{
  "n_layer": 9,
  "norm_place": "pre",
  "parallel_block": false,
  "init_std_up": 0.0161,
  "optimizer": "laprop",
  "lr": 0.000486,
  "lr_mult_qkv": 0.7,
  "decay_shape": "linear",
  "batch_tokens": 32768,
  "train_tokens": 297600000,
  "dataset": "wikipedia_en"
}
MLP neurons of a small language model. Each row is named by its layer, matrix (gate and up: input weights) and neuron, and shows model dimensions 160-415. Each number is 500 + 40 x the weight over its row's rms, rounded and kept within 0 to 999. Numbers have three digits each. A neuron's up and down rows have the sign that makes its largest values positive.
After each neuron's rows, "fires on" lists the tokens most often at its 100 highest values on Wikipedia text that the model never trained on.

L4.gate625:518601486486436547508451436548558507445437468392523502488525510514513466474531444470475556491480492463489533489475516452490494509583557497495534500478439530500508467538410529543449465506531484413568556417518480534506442450585455513456491526466445502538489520461512517445558545544505503510505469479533516512499504459496543533580515482464437481490432521534489497516505502598566551472425558487505541565440431506498503498517522480423437540458538495517474511449542423503518473451431518480565471529505448483545533562506556519539497536575434541522537458503517553545490509450448476437520467550434474471479585509482438496557436482540643492533508456536515534512469506458492513548542490521490578543454553570461490476474466555526526488495498491392573525569521440503523486445481538
L4.up625:522501493521484419565521481514502540500472473498463510557457485512439480482415408476496495520522487568524534448515482472465494436552545484460572474495523551458499558525465541439507584478499483514481488456505496473522462553478523420481526489525554464516502438513608484492541552467554523478537448422529435502517500475415498525548484516461493526489451556440559509532471490500569560452506470388545567484523531484458476474621500462503540579447564435534564472504433504523478514510476500451465450505430499516529502535475503503535476577550510558494485574501537524500518534500479549509535423518522526543510526551506559619502514498594585441540478534503458481491534627519476469520520532552463484466455455485407545544534512499558483479485541446426475481480539479494544508531549484
fires on: " of", "ne", "na", "f"

L4.gate706:458526527450386513474554518526459466494454477514489500470465521546429437439542504481509486455478556505427511500488509507508470592492514493481507553437523476499479541538496407515527448489535556464499478475415552516508476503517475536528432548513479459444519474506465577438508457460497480507541541520523381452453509548506555555462485566492546494574518492485493573537489489432531474582454438467420457508448503485499435519450537583496472552495526532478535585540444561522530472502525542505425518514532490499479490501515477575458489531526570469511466485563509526481533524524508545540461508524520488563491488531480504498511500560567522535466500521491495486500467467542493492480488570468429440493542544443506477454572553476553517509459486531503531548497488558436502583562547555
L4.up706:549430519528536500459525536486473497482613487496527514499506525521476512475511517555500502530550521514533514541508544456467388447480594588557457522605472494540473515505506580540481490482493475506521513536532465501440530503438517487463486506468462490503522473522480419550490556530472523572417481514470495522429450434562511511483540438498508358502561534539511498488500526534495512508531550547576539499500496475497491593567392523500482454509494456501548461430539486522546522496545509497536467459469420541492481522517519437491508479523473480443519472455496493516440564496454443468454508527500572547519532437512500475486471473433492517522516479458459500475532516530495475539506464483472534545535490501467525547446512449511492507557571551543479527532510500499497420508459537
fires on: "  "

L4.gate1198:491470512476492432503457462513508504535577518488504542523516477560451474485518539568486421544500517530505505516516504443543457514450513485494493472528477516477447541492504496507476534499469480457517565503405576570520476524459472458549510455538546478400471471524400463453526539504497531507494485600466451513531510360486466528559558537474509493510505449533537560537477530466538486495475560515551508607471487466532459458562470462425449479495484493503519537487478491547521513435503544523530449486523478517474544462487557480500556464499545417508475486549544445453471527495479489551450447502516471556455500512466493505507529425519566529506477515457457488516492472548407503517444473474453543528483467544494475514513536554480482464496499516550561591529487495495480483546509540
L4.up1198:512511491451524506502579587521458481531509484549482469460481580521445421480528486489462539524527510504471504470492523529544445480500517508488489525464564555464552527553546469487534475500535551448559434515549502487477502491498537545512447546531426460532484520559455553549482432537506464526529469431536510523469544575560541537420539540463475497472528515512519447512484503491504523603461519443566481464487524482445522550462528528568487495531484514478501483565522559468489399430536531489486609458477453544489489543493490566503461506500467542479526467486524468522485500543483450475464565539484470531559532488480574485527458566501506517563488497532501501478505541517528511492507482537449473448466462440476562478470540474476431517455545448476431489459525517442498526645511546
fires on: "-", "  "

L6.gate342:536486514524470541509589461498472485576562461474489502568486515528419495454456544528541514479450568527529487544483516513503490492446442521516460489450499476465480467482583518496494514540466523532498516485489506470452477581491447571497462547537497518623465518446446514507467495485448447501468508531494556494577515478479513446445495506455414524492524459542446538558523528537521489526404463559561422461459564501450495503549498520535489577504443478415452541459572478472449454465497482575523494503525418468477472519502492519487464506422543475502541512577487449490531511489466418538514429495474476538555481454543474487459446477542513500474480490469512524540482468512479564497494487564548446517506513561408502516505566559432404573506561481538540536529532508463434485525515556
L6.up342:540515552491502512477500518516529498562517507500553525523428464443572484422521507481468474475482476490468468524552500453467528500508544558561548507541477455449541507501536541468513540542557477484527511515553521515558402538565539448489473414501509551543466419522439526534468491446554469512577559545457463487463502482488469463522421548500511462565497555470445494550550527491547532464496490592497514497469488508522500462446441532511454492506509544576557477468527479453492430600509449549468503560487457490530493414495537456576520555492505569474517481446473518548586471565514587547465509517573479449545516412481514550555538427560525507496535447456510492423518542482448528533479488441463531496513539523533540540472489456498491493439525510503476567510487501514459507524431499
fires on: "|", "z", "–", "ed", "hip"

L6.gate162:569459546453526474505519546572462476555542523509451475426524531422485410517542497542485499565481495527402514513528549526590531496435506502512467510503540515513440497524479468532577491587502510464564476468489461588467482504534520535500459457504482423442462449466468518464501524412503462509444397529435472545569512522526421526547449582475383463480481533494500449470446502507497492537508486509483426533472477486556481532465502504470468504498545487515514467458538440488498458480490462499472518523538477444461434494425529455327472512415473491489488459458459495526562512465485514442528498494427480432494472512513505564502518518533526519504466555495573461479512525534446469534500452529528483491463512485464501593492498509472472532420540588441481532456499537548520516494535504
L6.up162:457498567464482445535491495512493543532545494540496418489488506485509501550501521521467543574546556480452483545497521555539482533520484436533518501515501459571526531494533452574560424451539526445513476511433535452430487476458548460480506437465401449473499478427492473468516519540466628447513527527488490546541484498523532488461452529531500447506497545516534519457446526512489483437567495552533481486529466510519496508476436540541559506569523476509507491555477476439486475439500447528580559509525496497491522502504508496461520521574551488501550512467489549546564507445544545530576457463524481519513525406507436490533525513482525482447560403454512511481506521500466468499479528507476576539500537435488608514553397485497565444501403473583477473517461456578432451471500491
fires on: " |", "."

L4.gate1338:558530466473494466499550498539484514440500498486490569510538502457500487440454524508445514457439536493486495512419543523458477431478465510519560578470500472461498539525502576495492429542459569523559449436479551500484490468464457509527537484531468498482506481487553501513513498500514495467564514490529434461549542530475515509524549521578496541534485527410494476448571526477519521479495511534477526464434465545491517481531524474448477542471483447512578580514484631492511481387477541556542523462477489516487504478488547480492473528509521502483561508521524452465479515479423496438395488448508519504534488599477467631549429514541550461467494595471500486523533510474436517500581585519490519460514527572485496478502502583521368524471497492529522550496457531520498504510519534
L4.up1338:512478492540503506497482436530520517454475473543439521512467476500434541508538467496513517550502491515460513486544576419490531480584516546503539546532529506448516502461541522480507510510493488433527533520498482482522505522571444524568482475484566494507513489463424494479560489522540467420582510464450570509473446518487505540427554523484488503527468482513462541483480393555492506444470571546471465509454547480533532503528530520482486494484566454568521518539433465531551479470500448486534530510544561531556567506416443557505470488389573508532546483505468520538525555481525433503465476516486462582596453501561436500491480514531583482543534476484484549499525506485524583499526531504573491499474504487477495638516464514487549572488476552520556549427449497490508522454501562
fires on: " an", "-", " a", "pt", "ho", "o"

L6.gate1049:477531466534438518550578579469512488496610436534440514481497538482535450507516539514519494507555467522435447485463516437478487466538542491486441515484484594500458521507510541551519587491503489476578429451484499509470394465550548523475519459495532489564528552533556482519464496396489472489539474541460509498486522460468456507445472510520497413527523504560539494443482551495511496542409454510509469537463514527576524525535452484514466504500440514506451493526543483494475506442591543490468488523611525492519521479463447517521476524464482488430527495501576538475512530480481583511466496507472516488492463529501486534477495519552484540491475507554442468402539547528458573518552534509449498527526507508500566579522514533535491520500569531501503588531509503514528479488469562
L6.up1049:500567490575471482478481511430498474465503554480478563474539490468508513546468536576483485495582544526531476554484555557464492513480510518457477485552510533482490468500536544475461513462535509492528474461476483565531437420493523444423444571562532508520474466487475481495537525511515490529416484532528465477516507424424519477567495593399459447534483510619500457458525468542633540491441499445530549547545481467533524427524532509535510529459477472546481547418526531530565506541550530544452474530445498483545530426480483598503489503478542475489506470501555491459493495414503530487449548470487532570511462480497588512535543495503491492542522473467513460498516591460522519468534494526517525455507563502399478505447500531535537509529505506489531565515522512480501518483514408
fires on: " and", "\n", ",", ".", " but"

L4.gate1299:497437454464487491508582585493455465539539589509497484518572480440547478500568442479448482508509386515502402515502488459528479524453443493490410466498501423585461428510510439509418430547494536520484518470462437515444540534548490463559495478459513520472525489528519459513478554448433471477515471542531509481449458453513625534479505451482502488471521417588486498514490448487528467477494471499485507512471505481541504491501490496487467462491420511538502510545470493466521437577432500502573482482522436419510456497518465526553588525478525505565413489550513465492576449519491522523496536619487486456429478570481509438463554587518504522504477510525507447533437427510505471503503514468556454567500474446492461501511506500391511588478484475535478515509494548507521572549476499
L4.up1299:457478451401472476472521470498501455536450539520499494544469544491436556526451490593502531502503489493502470481479472455479525496482531492468487505541546521498513542496470561503446492501474519575457554546522524544521524517534548457466474452538495488531522460462450511497519537500475411528535528516438524535497474461475557515549536456473499498422554432571507461477549476503526597433448543520493579548598541441530497456549504471413413465505519520512470564544513454514516446506491587529506465547545475526529475561494565471454492514485476446488519568543464544498504454473471498597506476466423512487460516519507503480450493509504504481538528576506516499560421467582476481473498492440518591524549458569492568482574514502541531491559404487525499456490515571515490477537496496
fires on: " |", "\n", "d", " north", "omb"

L4.gate297:528464503562418461516587468444470492501496496519434466540428512459394509511518537542500562491528570542460596481537514518521402511484485489532518513547574451393484500564538449520525509572557596483537521500427534500425432416523526481476430539521416517505500549520532520486504468473473525494515529472458530499464551501513571530502498503534405557499457488488459450518507526475531479529521462507459474528531501456464552450476558427579525506496515476509521540473512439432459484428488506452529546501458485448516517480586477523498447467492531576464533538524579556598465506466471465543520537567596473519562512515450496554500460563446496484466470494515544405532457497478483501509531485492512508583555522525481514497537439453472440452482508482556520490499557532481459522502548547
L4.up297:530485479504510469438499546481447503475535482547494492524500563534479488502620595543513555498479492517480498460585545467473458508495522535505519544467519465438496445500507482540529537548555504459529523531498458510454428539501508457510485509424485504444462447451469508484424476375500495582478550465487483549484483466491468565476512512518530505532555454559477535566505459514475490478422556502551512545544515454446486526448496509480458490536451469522535533503553481459491525550530519510483569417520527533437505478487513504531521528483540469584465453482465455513503587464505564452535454516448465543448468520591490477481477511474474518485544435500488491488546541483515471533461482464481431509508509458550526438570540560441522543615554447575518566536515485499567484517508515
fires on: " a", " of", "ed", "–"

L4.gate773:488536448565397512458548488514513511526487505490494495530553542461531481548550526460460517485539454480499497528464509508516524510463482475456492486517478490473472479541445488546499528468520504446498478427533499587514484510509557469514489497477573496496489499532513554519482475552447489533487464503483518581464504466458522408490531451529518527529520444576425561501403481490478417517487491459539599477543482511613464597474470457462485531534511540556486477455522476492518460484529528516474447512507478519588497550496527511525484501480429486445468534521466495384535424561501498476504571495404470469497558512503486508478489475462531506470526489556473563419554546547432529548544501489485519527477582470422462504509530472528519529452444520526498460581501593558506445544468539
L4.up773:480468508547555521530479463426450486465492618525541503514508480466499498554459480482477466514550453520536481453553516519456555523476515506445493484488508485457583458493502518486520496512442507510445522505503477513467505500547480443547545446513426596537511467536530540505501536431457488545479518499482478503478497511472478443476516528458537524462460526543476454511458534498578544538435530496496465562594496533516429474478495491497513486477536513572446509542494433467539522482479485520507510473554492498516512522451534524460605516423567508392479463451491554465539468428490512558528545572458547512497487423571483489526435466505450463546552499575466455538507507479513470442438449495494529497477493516535594489544554493535521512478496416430459544497482502515392451514485515
fires on: "\n", "\n "

L6.gate96:446492518548554510448457521486497453513439503482577516462492513494539429545506462366427468553528409503543500462507507463499503491463501519480555502551492497517473493537552511402522380386505450504541525434500519527532530529572487524423470508495506509558494539463530464497514510473464435490509449507517527500513587518521465550504453482527553479538558511478460496537444447527540538495532518538488497542516486484519508505547507456501566533460508474519405547482487425546456561507487497483561476479540456434453424413437537506531518412589510524518516535519529504526504541454503530446499511515491559507442464548481537518578520473544454458506491576529557516483484435383518520534500526487445538492447571543500486542535536433565535572566443547469427488418440457463549532541542494
L6.up96:463434408438479543580504533479531511492465387541467460493449499526520462475500522465555504491490507499424489496519521501533489467558433553550521514490499480456443444533484500518550553540542499495427531532439491517504483485468544482514424515523534485461480478543543444527526437493507489453516586557466523486530494467532548446492478425476491514501432499492499492548503494558509485555489486448476561549520514444561542415541459551498543553540472456520484544503529490556539488447529534553490504451417528453554476480510365475528565443548502479528533471534514496486469364550443489493457486471519493448512529462483498544451510546499486499449471510498502465487487561510421590518527518546635446467527527513494504567491439503453421480513516496579499572496492530461549544494636545
fires on: " on", " On", "On", " |", "St", " November"

L6.gate1167:536553476538543466494532485471460498572458497534529494516497506493478477503499476525513508489574442522481435523465454485488521523490450424408460478483536465485511471496409541437482562531495486467508511494461473494571508469545497470493554493481525481510487508509474480506549529514460475485535525522420444494526521539435474431519483533486478428473571457564447490475482590554486450448433503576513373519500636516545466555511511459534525524542544489486476548547534581535482520522520521482457526538495551506432524480494543491476579465456551480433518517457554494482558499463407452533573536483452517538454513570559503524472461489486492426504428527514522496483433495467466522563485506521458468441458455484486469557501565553484504528494534542472510501400512550493440490512499465
L6.up1167:498475422527526478489516528483529523551480534493472489479471455515467512534481499479510489508533501510507467488425511492427506542521504515492511449540513545472477492528500481523467505520454455499480490511453586538482456451573418463506478499454529523530417581452548423461500485463497525520508489446508533533486573524527496446573462555510502574518563508494487496489462551559491543508472549542531562550428505494542429498550566445518541455508483523462508490461577531566491599442466486503562402577515573490538552490495459459542505633552455479433488540454473472436504585516484410456502520476503497475542508548533525500514518403435532499450539464535526464487487521539498505513476486496490533499435502521449523519525470454535496571502487498498525455495462476561516476499427494
fires on: ";", " –", " -", ":"

L4.gate51:493530459501575511475535470517435474523479523574543517481542544492486465620535503467481518539499539489541522469515535564459537536476493597447466520533578544511466444519538534500457457518540520445500508549537545552469521492542536516453463514480459467550541468483481527537404483485495465544487504481511527499444512550516464451422558495495558530518453474558462478470448475516542527541407561540539565487524523530592591534521493457434485487554540606490463448522504502477506477490504533494477514492499476548442467527493479519540462474475493491534474526546480597435542551522492511460497503483485417489509535486476451478510488454471484572462611554538495501496454470496420501517492543420496528490535534519504548449537538535546474534546423466483501445554535550481487491557488495
L4.up51:500517456517489456535515444528509476499526558515550459528451586542505529534563504513496492578538464511509466597444546431547418575440564479518567462502509537443550469563471519566468518547524552507503499498563547544497494474541561521512537483496498555482478536462490528546499472523455426503482433534432532516442453460483471439527465487463513514420506485527445480502462431493477492502411526507497511514513547505471520484460482480421495455537578511488482492511560466551487450551487509521500503460511451489572489545488547492498529500450479531524435467401540556490474462452507459514510501582373474489496443458511494534529466550540523474503513385514468480497506491503483488505550483498532487528488536538514481561545543477436476487511456548546507543496489531507461483495454509
fires on: "\n"

L4.gate574:615517433524510465472480486473482513471533506511527516426603542460479496527481506444490493567539454455485427523558530516493493520447523494490519488434549498532494501453537519547500556476542520513514596497525545535473495568511428439579499527515453492547483534529535551518421520418453516560466487488533492567481505468525516505465491582418431427463473459463498455508481449520503518466451522538542504494505492488511534555472507522486522459539548510571444478541485468422532543490530495510528508492529465524511474463521580517451550419473506543479482550496452526474488545440475451385504509498373535477519486486548507528411561511515501479515436534524523487480495529541469416510480490448416527530453427524487481486556541559542466493545460431528498437460596581495514483540470535
L4.up574:470486567415495470500494511593393557500546500466419510471472530490478519481494516508451485492455552427474466492423553493492600486442431513511452537470524497428497458496474488551498451525531561509466483568466386522460508511490457506557528488470594560475527486457477499556468528469458462529505497507471513497580464453473561552555521486459491487461547484477477505553517476369448476475487497493481492481448516569532532515433557476472544493503496536522534541499478531428503467506469416550434517521480479503509449498482531476499498551516493479504431546504485460522558408475470499553594458441452500521520524457494513510493490514518519454512530498476557511540550540547449500506548481478551538531529489561495532502490482547527547467453397491500536480484479482465487500539526463
fires on: "\n", " |", "N", " that", "."

L6.gate1184:497534442464481472512455518517475499495500418483506476529471487421507494461532446462463475537553417483456490525521513471532544552428517561501580480517458508516529472508497453465438432500474558515504552448521444502453475483431504520497524554497512494522517541482551516528525524463540535453495510493507528466496521419473450439477518525514522509558484529554462494448464550444554493539439503485465468531458596490542478489503461485420484471474402504482460524474542597507569429547494435503552508500566530479518522448545442600488512456561550565489537486501494508461504567581520531560564509484463462512593464515534496494510544478520531526556567555523474493465480480495490510497561526445458463519452522497459544514529499546439448524458467474519509597538506512481498489482459477
L6.up1184:506478530494479492565412481471456463491524500543546533481431524494484533508525516451487550490517476570530446473508481502541480512522516485484570552467475577521511470551451436461520449493511458474491529528484474519490446545439474497518464468512485486581497493549469576449500539574542468519487528480487566552558549522490494449491409558505458534496448483521477457486397460493494513516502494525515551500481515544458449492483436479481475490483440464624532489559547435474484408488463499521510498499497524588545446555484475538469521518438459516477537470524453502490511508472472491574539529481464492475522429446506591481550456464417507437499493476504459514536470519458538557509481468427518481548440506531506507517517439523477513506441459362492561443432471536472442449457494502
fires on: ":", ".", " and", " The", " the"

L6.gate1040:496537479484460492459538615520542537492554435534498476511448544452489431537578494573453519574541493556442488502437503513549511456441518558465557497519474517473435520578451453440500463475466492503530461492511437563438474500431538541496556509548503493425519550529463512541455466548505532498464507403455458480483450514491452513517544503524484514517522500572519541510466535403514482479541541461482442473504508495550543519537535499432489544482541495513493500534485565492485352519495548527457529496576500538513534448511447506449531473519484483529556492541566495483531434509508509506540522437523512521482434501547549465449460485532491383517479521540519450496486495511527493536486577470482523496460531516381501471494498491426466533522466493453529588473503493517539592511463513
L6.up1040:549541494496512471551563519558462561539505442495439469444482494461435549552575529560483469525541482521535547542502555586508427545571513491509471496440526451561505462542525483477470526511463478483493460527417482545511495549509485551504490467446495470476500510515476546519571440469431474454494577483475519502528555442497487486463432567494442526474513549464538446455471515539494462482499466548519475497479553522477523466518468510501486450476470533516541515398478488472536487456517481461536507503446523529425512486529477479516603564460472506530541500500460499479499472497495507484492487461599519541525481460494488460572581486576482533499538533499497433503449534489519555509476434433499448520536514490468438518517509454528512536541453502452409514425447462481410466528534479
fires on: " and", "/", "-", " or", "ci", "."

L4.gate1206:474565527501452510424461527458491434508540492533535480499471551395526458490539565506505491518507547512520520374431431464521501560494441461537501502494450548537494524470474478479486495463472500417519548464488503476447456512516505558482560495537541511577469489513521526521425477480559501498475549480449497463415519540488459379478433474504386543505495539520528522525492570507548499525524507525548523547506518537528479558531545502515482456500492484502443519514484489402522468483520511545422508555560499573572499526505460481526494520536471488407457537531504480512473553487475441478515538570491524506470515454488560529497463466441506498494508507542571509523497548500500476487482526468560499567465518496505564476522453497544523520501475472417512439518499501488434523537559499
L4.up1206:472507545574408505502541464353471499482544586490564519449488503457539505487466542465511511483533506545483477500469451509477494561514488471457522533485526514482545565490521538435474492515517482499506518467475456503463446521531584498505408494496469521477472480500452550486470507508498539610466515532515464468463508547475477522502473467437505522499550533500471495598501513533517508512579483508497558482546448523519475501503503514527548460483455546502511647523464460505509444472504525477428466460505441548565470490459524504522569506518523512445441554498514480534493552439500509511473517532514529516468544503413570549441479500555493525461431534494474518513476507485536484511508529447515552482488511493498520539576508460559484436515467467456546547517518505532508532484524459
fires on: "  ", "\n", " back", " him"

L4.gate738:529518479516485456424493550513504431458517469487542472536575508453446484521500495487464509485530504452438492463453432460544437516405511535442518571557450397532447564526472545479539448445462470434516505461484565530436461507413507513529530524515540580460526479506516538534490512527513447536543485442569558473452486431423521477469493493526438508510468542497461561463563489483526475550468491552494463478454515503501564470468482428520466532498451440535451517478489541523486447470507507508566533498462439568531505510511473595515491528555586482508441491450532496486507506488478502554494572456502470505601481563477485478531511562460488457518560533492551513480514509488492534592543461507502462508485462520555533514459454514510427569455487479493531447505465429464548520492507549
L4.up738:498500545544540457541526554571495482556489530430517546474501397507468571492545415484449526467482508472533544522471421480570489537496477468431452499562516470456509517496502535472509505553450459472528509491597506524502519500458449470553550468469487494471498488412484502480522483524584509501527414506584555533466506490482529537465552453443469467501456440532512529569507490515538482535498535512533488504478515531460530475472479457503507462533542529544547551467485481466484423497518552479504476491514496519549516430403527533455518541482489503568499401510471525446490486506505517478421496441448496518536449577508493497542505574527513493459454498428530543468542445609450504529526467449467460480477532458475414474494526490496399556513495499520529507542513460473556541450462516
fires on: "  "

L4.gate448:537397426522475480510519524444452426487540465493461539459510534464450523519543522491448530644481509454429541478513595391493512385487489454570560484502531493538522500426503578472432548488581452549521572453468457487499501580485473520572477507449438498476558514477483554557516494452523475492505518534434497488506485529476543502508536499468555418503520461480515509486533484511484476573525449503515512498540558397507466533480429509450498523562451489542501452455581530453490538536497506548481503512524483441479468448462475484479559487501517476483452447509566505471540476482559586500500524524512483558488474466470480511487522516482448540493492624500526474488600459459485548559489498421497580484444502526512518518476538508440509534469469502493513587453544554479478499579507521
L4.up448:499493529476505561530528549553523426578518447485447538505484488405456494462536512523547477556463545477494502493506533437502550463538395468531445438479491452460445490538458410503508429565508578511465405424539534446439481522464504518520522483477442414455516540476532436561476448467550500549539481511500492542527539562517552541469505499509521449531505551526429482471504522527565466520463522467478517465529488432492538483518471507422504540439443503491503413453498502461404466506437474437475468525491482484529522516540528534516495495505476532518598490550518433493546573416494507433497499483504493547478500590470514479482470527475523531471427553462538512457543400550479493534482407492539506576464508547437473536469532515459404536511444568561507478505457537519490506522510474
fires on: " an", " to", " more", "-", " up"

L4.gate50:525490481496532471451528533530497471472493538463513502529486500505407455496466537459450497511515488494527426534509482473556496505400522499507544504444465497478480621491472567498443499509519509456617448438520490538548503464431510542534572482487545491508497479521455573516500511501512604426535464500486476516507484508445428497473490532558536469488504561483502535426522533467491495512422478533504512535434534487551503480465471516522500520531432481503458516509520516521551536478529501499449516412528500553498574486500509507509498531530508490500469445475558548523493508443479511432414523498502511521538499485514576524500471481551538470606525497514543530444484524453545506481463474520454413544529475489536534454531483564552452473517555504464542489482449504454417551478572563
L4.up50:446505491475495506449500492555435545560545455469535461473452433466486479564600540529481509491503549538543491496566507475462520517488521526582475549506516489421481568514528582542473472472498503478573512484530455509506558470530485594585547528517480455500522499510417509518510404470507524523530415484500471524471418519535453488526512436551545503473471523465525490503557455511551464495503508567526610424523514500463503585524515516449529459497482573455549499442486509445524487537512451509452552469505487519524570506481465465510514422558480513505494404516513477573453479555541537416525456488493529514516470513504515491547498586468464401498490527522462505482485471520569475523542549559519446487510526451543519501512490445464433505520592492554516495491482524460510479482550526
fires on: "  ", " a"

L6.gate1326:530467454451472441537527552433505548515469490517542507494509497537526509455517488553516487489583470514473509551485519457530469520475563496416494453501568494504497414526547527500494538482452420550478459467526558520474425569511480470518468495540539433508529506554516502492502525471475507462473489554418468577553443447467408498602484560497503412477529433586455487496507499534596523492434473528529443532475499522520432516523464516515569433517488473508479490500520466533560530466515534542498483509510479442407473446476445565535539544453483513376410504544570537483506483406471488532522540491495542523506509439502560520481530524531498525506417490485523512441479536535528465507437511497412540543477411495442532552520550506484423615502506548474470518495540531452450486497493500
L6.up1326:493589542523543500482507487476509420432472520459473502504584540478462458494385545549570470488543508459510465482421526478490548485457470478530484509485554494473509417488418504549511577575530522410498475551534454554503502429476433433466440589480536577531523494388544442453527510486555503457516534556447560485477519540502501491504456530476473446552522535517451534479505531492548494519442475498521519439464553471470473524488504547536495471511445450527532569416569494500471562513565581499463475565509519534502442501504520509475496491446540466556449515461459540521483526440469440506518502511465563518535486594560515456492471453507529531634560480527499492502448531502533464542534493579479512449472560444504476586522502557461481560482486515515478473485536573506532409489489519
fires on: ",", ";", "\"", ":", " and"

L4.gate41:507571518473483488528506463477516464516410556473554506523486484485528515523523554464493520449497457471498504612397426468549522514503431497422482462511518517513526480504513520395473543517490403519540515502438554565450503515511469516540424497462509551505474485539526500442560560555476464538535551516443453556472490452496536467537553559508515468543471464543422516524542459506540496489501472525488510494528453548526511566503574510539486499542523481498569536503517430475531480410466496523467482505528469468465458438484513540476554526568489486408481440519452540518513461479484475531512519525467533484507530475501550570541481419489450467508533542546520535452461540494523378557496588577470490575533462428480519542491519489534481498538457520456530475479440516472526463471544498
L4.up41:482534524449458544566455390581569457443525524513551507550520534488451557505537453469516505495443520489489488493500504429492508538450465535503421508545461542483444440555452438513482591487589433512511490548528473471596540546528521404477452450490480498478438487527504442514547467454594467556475425572490538523561521493449520507459501427460543490520430396483444573502511469530538495474507523452466583493521489546493464514527475505469536505497470428511594481465492465550402463525469491558469507477501483546508439475539486504561486516483493516515510533482478453506512478514478440487568477453496510535490529496548539506474557487502530490417463500484528571518553444554481539492471521532505523518508497536515541466519505507482512527569405451525604508564499565566482479437492456
fires on: " |", ")", " since", " University", " on"

L4.gate1225:483392469507497496477510500507527482506499539523531562482499520472499497512488461515524498533493471560501479533509455538614498517449556510472492501412538487462605487435476503477515452523459540515515525471446561496470472605508503455570475539506495547517509522452546520503543581498486463521508513528447498523498502487485532392467529487418495435486512491527477544518554530513522462488382508500525501565590521531525364502525475471497492525565492509504481514504502407551532547485520536544561454515596531501491488564516520488522554558520492515507433488526487557452542541477487457522537591538386464486515517487554526502527468526487520468526508526506436462483479491519456469501426459521498521625497445490497527566546500505516483580446513439477549451436435519440435477480506537
L4.up1225:522492406525518543451591450403557483521543567439576529444526510535584525475565552497494491486563545531515531487540464522570549454482482498496614513500510490496501541489452574520522536508491484529519490495544552518521502539522567528505444445551497540541455520517464494513555480549457528490444547466450483474490576459445560521544496564513479488469490406600491442543524491512559511502462495448506494457546466476528430507478473490507531552515490504451511514464481429512497493486474477487492484498505480471502462450402491485556542477522505484438480469438489587432465526469495482501475510452451444515531479474608464462471464490526444528473499487566419497491488513527508457542539517576477571460520531525485581555506463480524490464548469520496503492541531546483535489381496501
fires on: ")", "\"", "\n\n", "—", "\n", ":"

L6.gate282:533475568531453493436518521582514550492431466488499489448488473595465462435525458507506516454484460577473491513477513453421519531547523507512527557469551541550478493506481430474552497543592484568568504468481503474518491537534489467441426489468424457453527461503399518456503461525471465433504457496518525438550545471506535517473478479510519488551534506488532473483435488496592422467480487473511490565455484575494494503559534481518509515577500494469486482560538571461544515502515470487456517479482473487534533478515432635565457513470539451555563523524504539450552584467439555455523500438509524546481497499504507549436503538477567443499499510556476450494463555482471505393444561526492562473483497551477500545493464521592487467507485496551562583469482456505432470538504564
L6.up282:425537480501533510505552517483516512486493543534521526545420570519512465490484532525542527553518455508521514491529511509517424517562485492525435529479536494500517445474476564484522582475551487458557486585602418579492484548475499576473466457490546521551472553562460558484467559570437523537513489497529575537462557448504492512531509502578514508477495496583499448539456473500487471436483446547509548437539528513443496533436529539445500560600509513525443570566541473470538433506470513557543497504504532528491532473551502435511403481442457482524502503493601562462492482483402502487476560556460535493506462471587537489520565458489437497512554484446490517478524480527485519488462501506510507475476452523493482462471473544563585523542553570524526469483538467531480424453563433
fires on: "–", ",", " and", " -"

L4.gate600:492538555481474520497542563496491505493421535476478532516507541472534444533503517502539490418440475495513565499541557453436481620396486438516443540511443487554501500499540503550503533461551500483464511509444535488513524434534458440553421410468484475506483445414511516529461499453441448467500545571542585460496491496513470523400529518447531518475485467436532519480519514535566539461483489486474520540506540498471506456522527516463465420586546457437459469530495459517449465472514502606488460482514566552524519446546430463545468540502561505578471555557516509520494555499474497438468456536481485536539538428514483541460564467517496485495506515500494468436408512477470527475413553467491461500516508564496487494512498532485489461511483519479481518515463504475411469500532429
L4.up600:560531548472458486496516536509478471460444492507544461569459465498582547473514406464497447470509470454509434432535436483560443467474448518557485515477519470528492446481581384518529489480484530488457392440588417549442475487501498570473542466483530563571467508480478525536552483553520496436512472503498525471506486509470499501454546487523493439464495555532512539542440413438439496490496476439479461484486582507454550488460535539542522520420422526442496528510513513459494445537484495457538509529514433485598498442496446511565478494517520491463423519489505447466482531535451509485510573550546495577478459555513518512440469496553542555473490400470544512521543483484500506546446439524511505512546465462535492483468481491510484438513538470458562507466519470516463495496510461
fires on: " to", " for", ",", " by", " and", " &"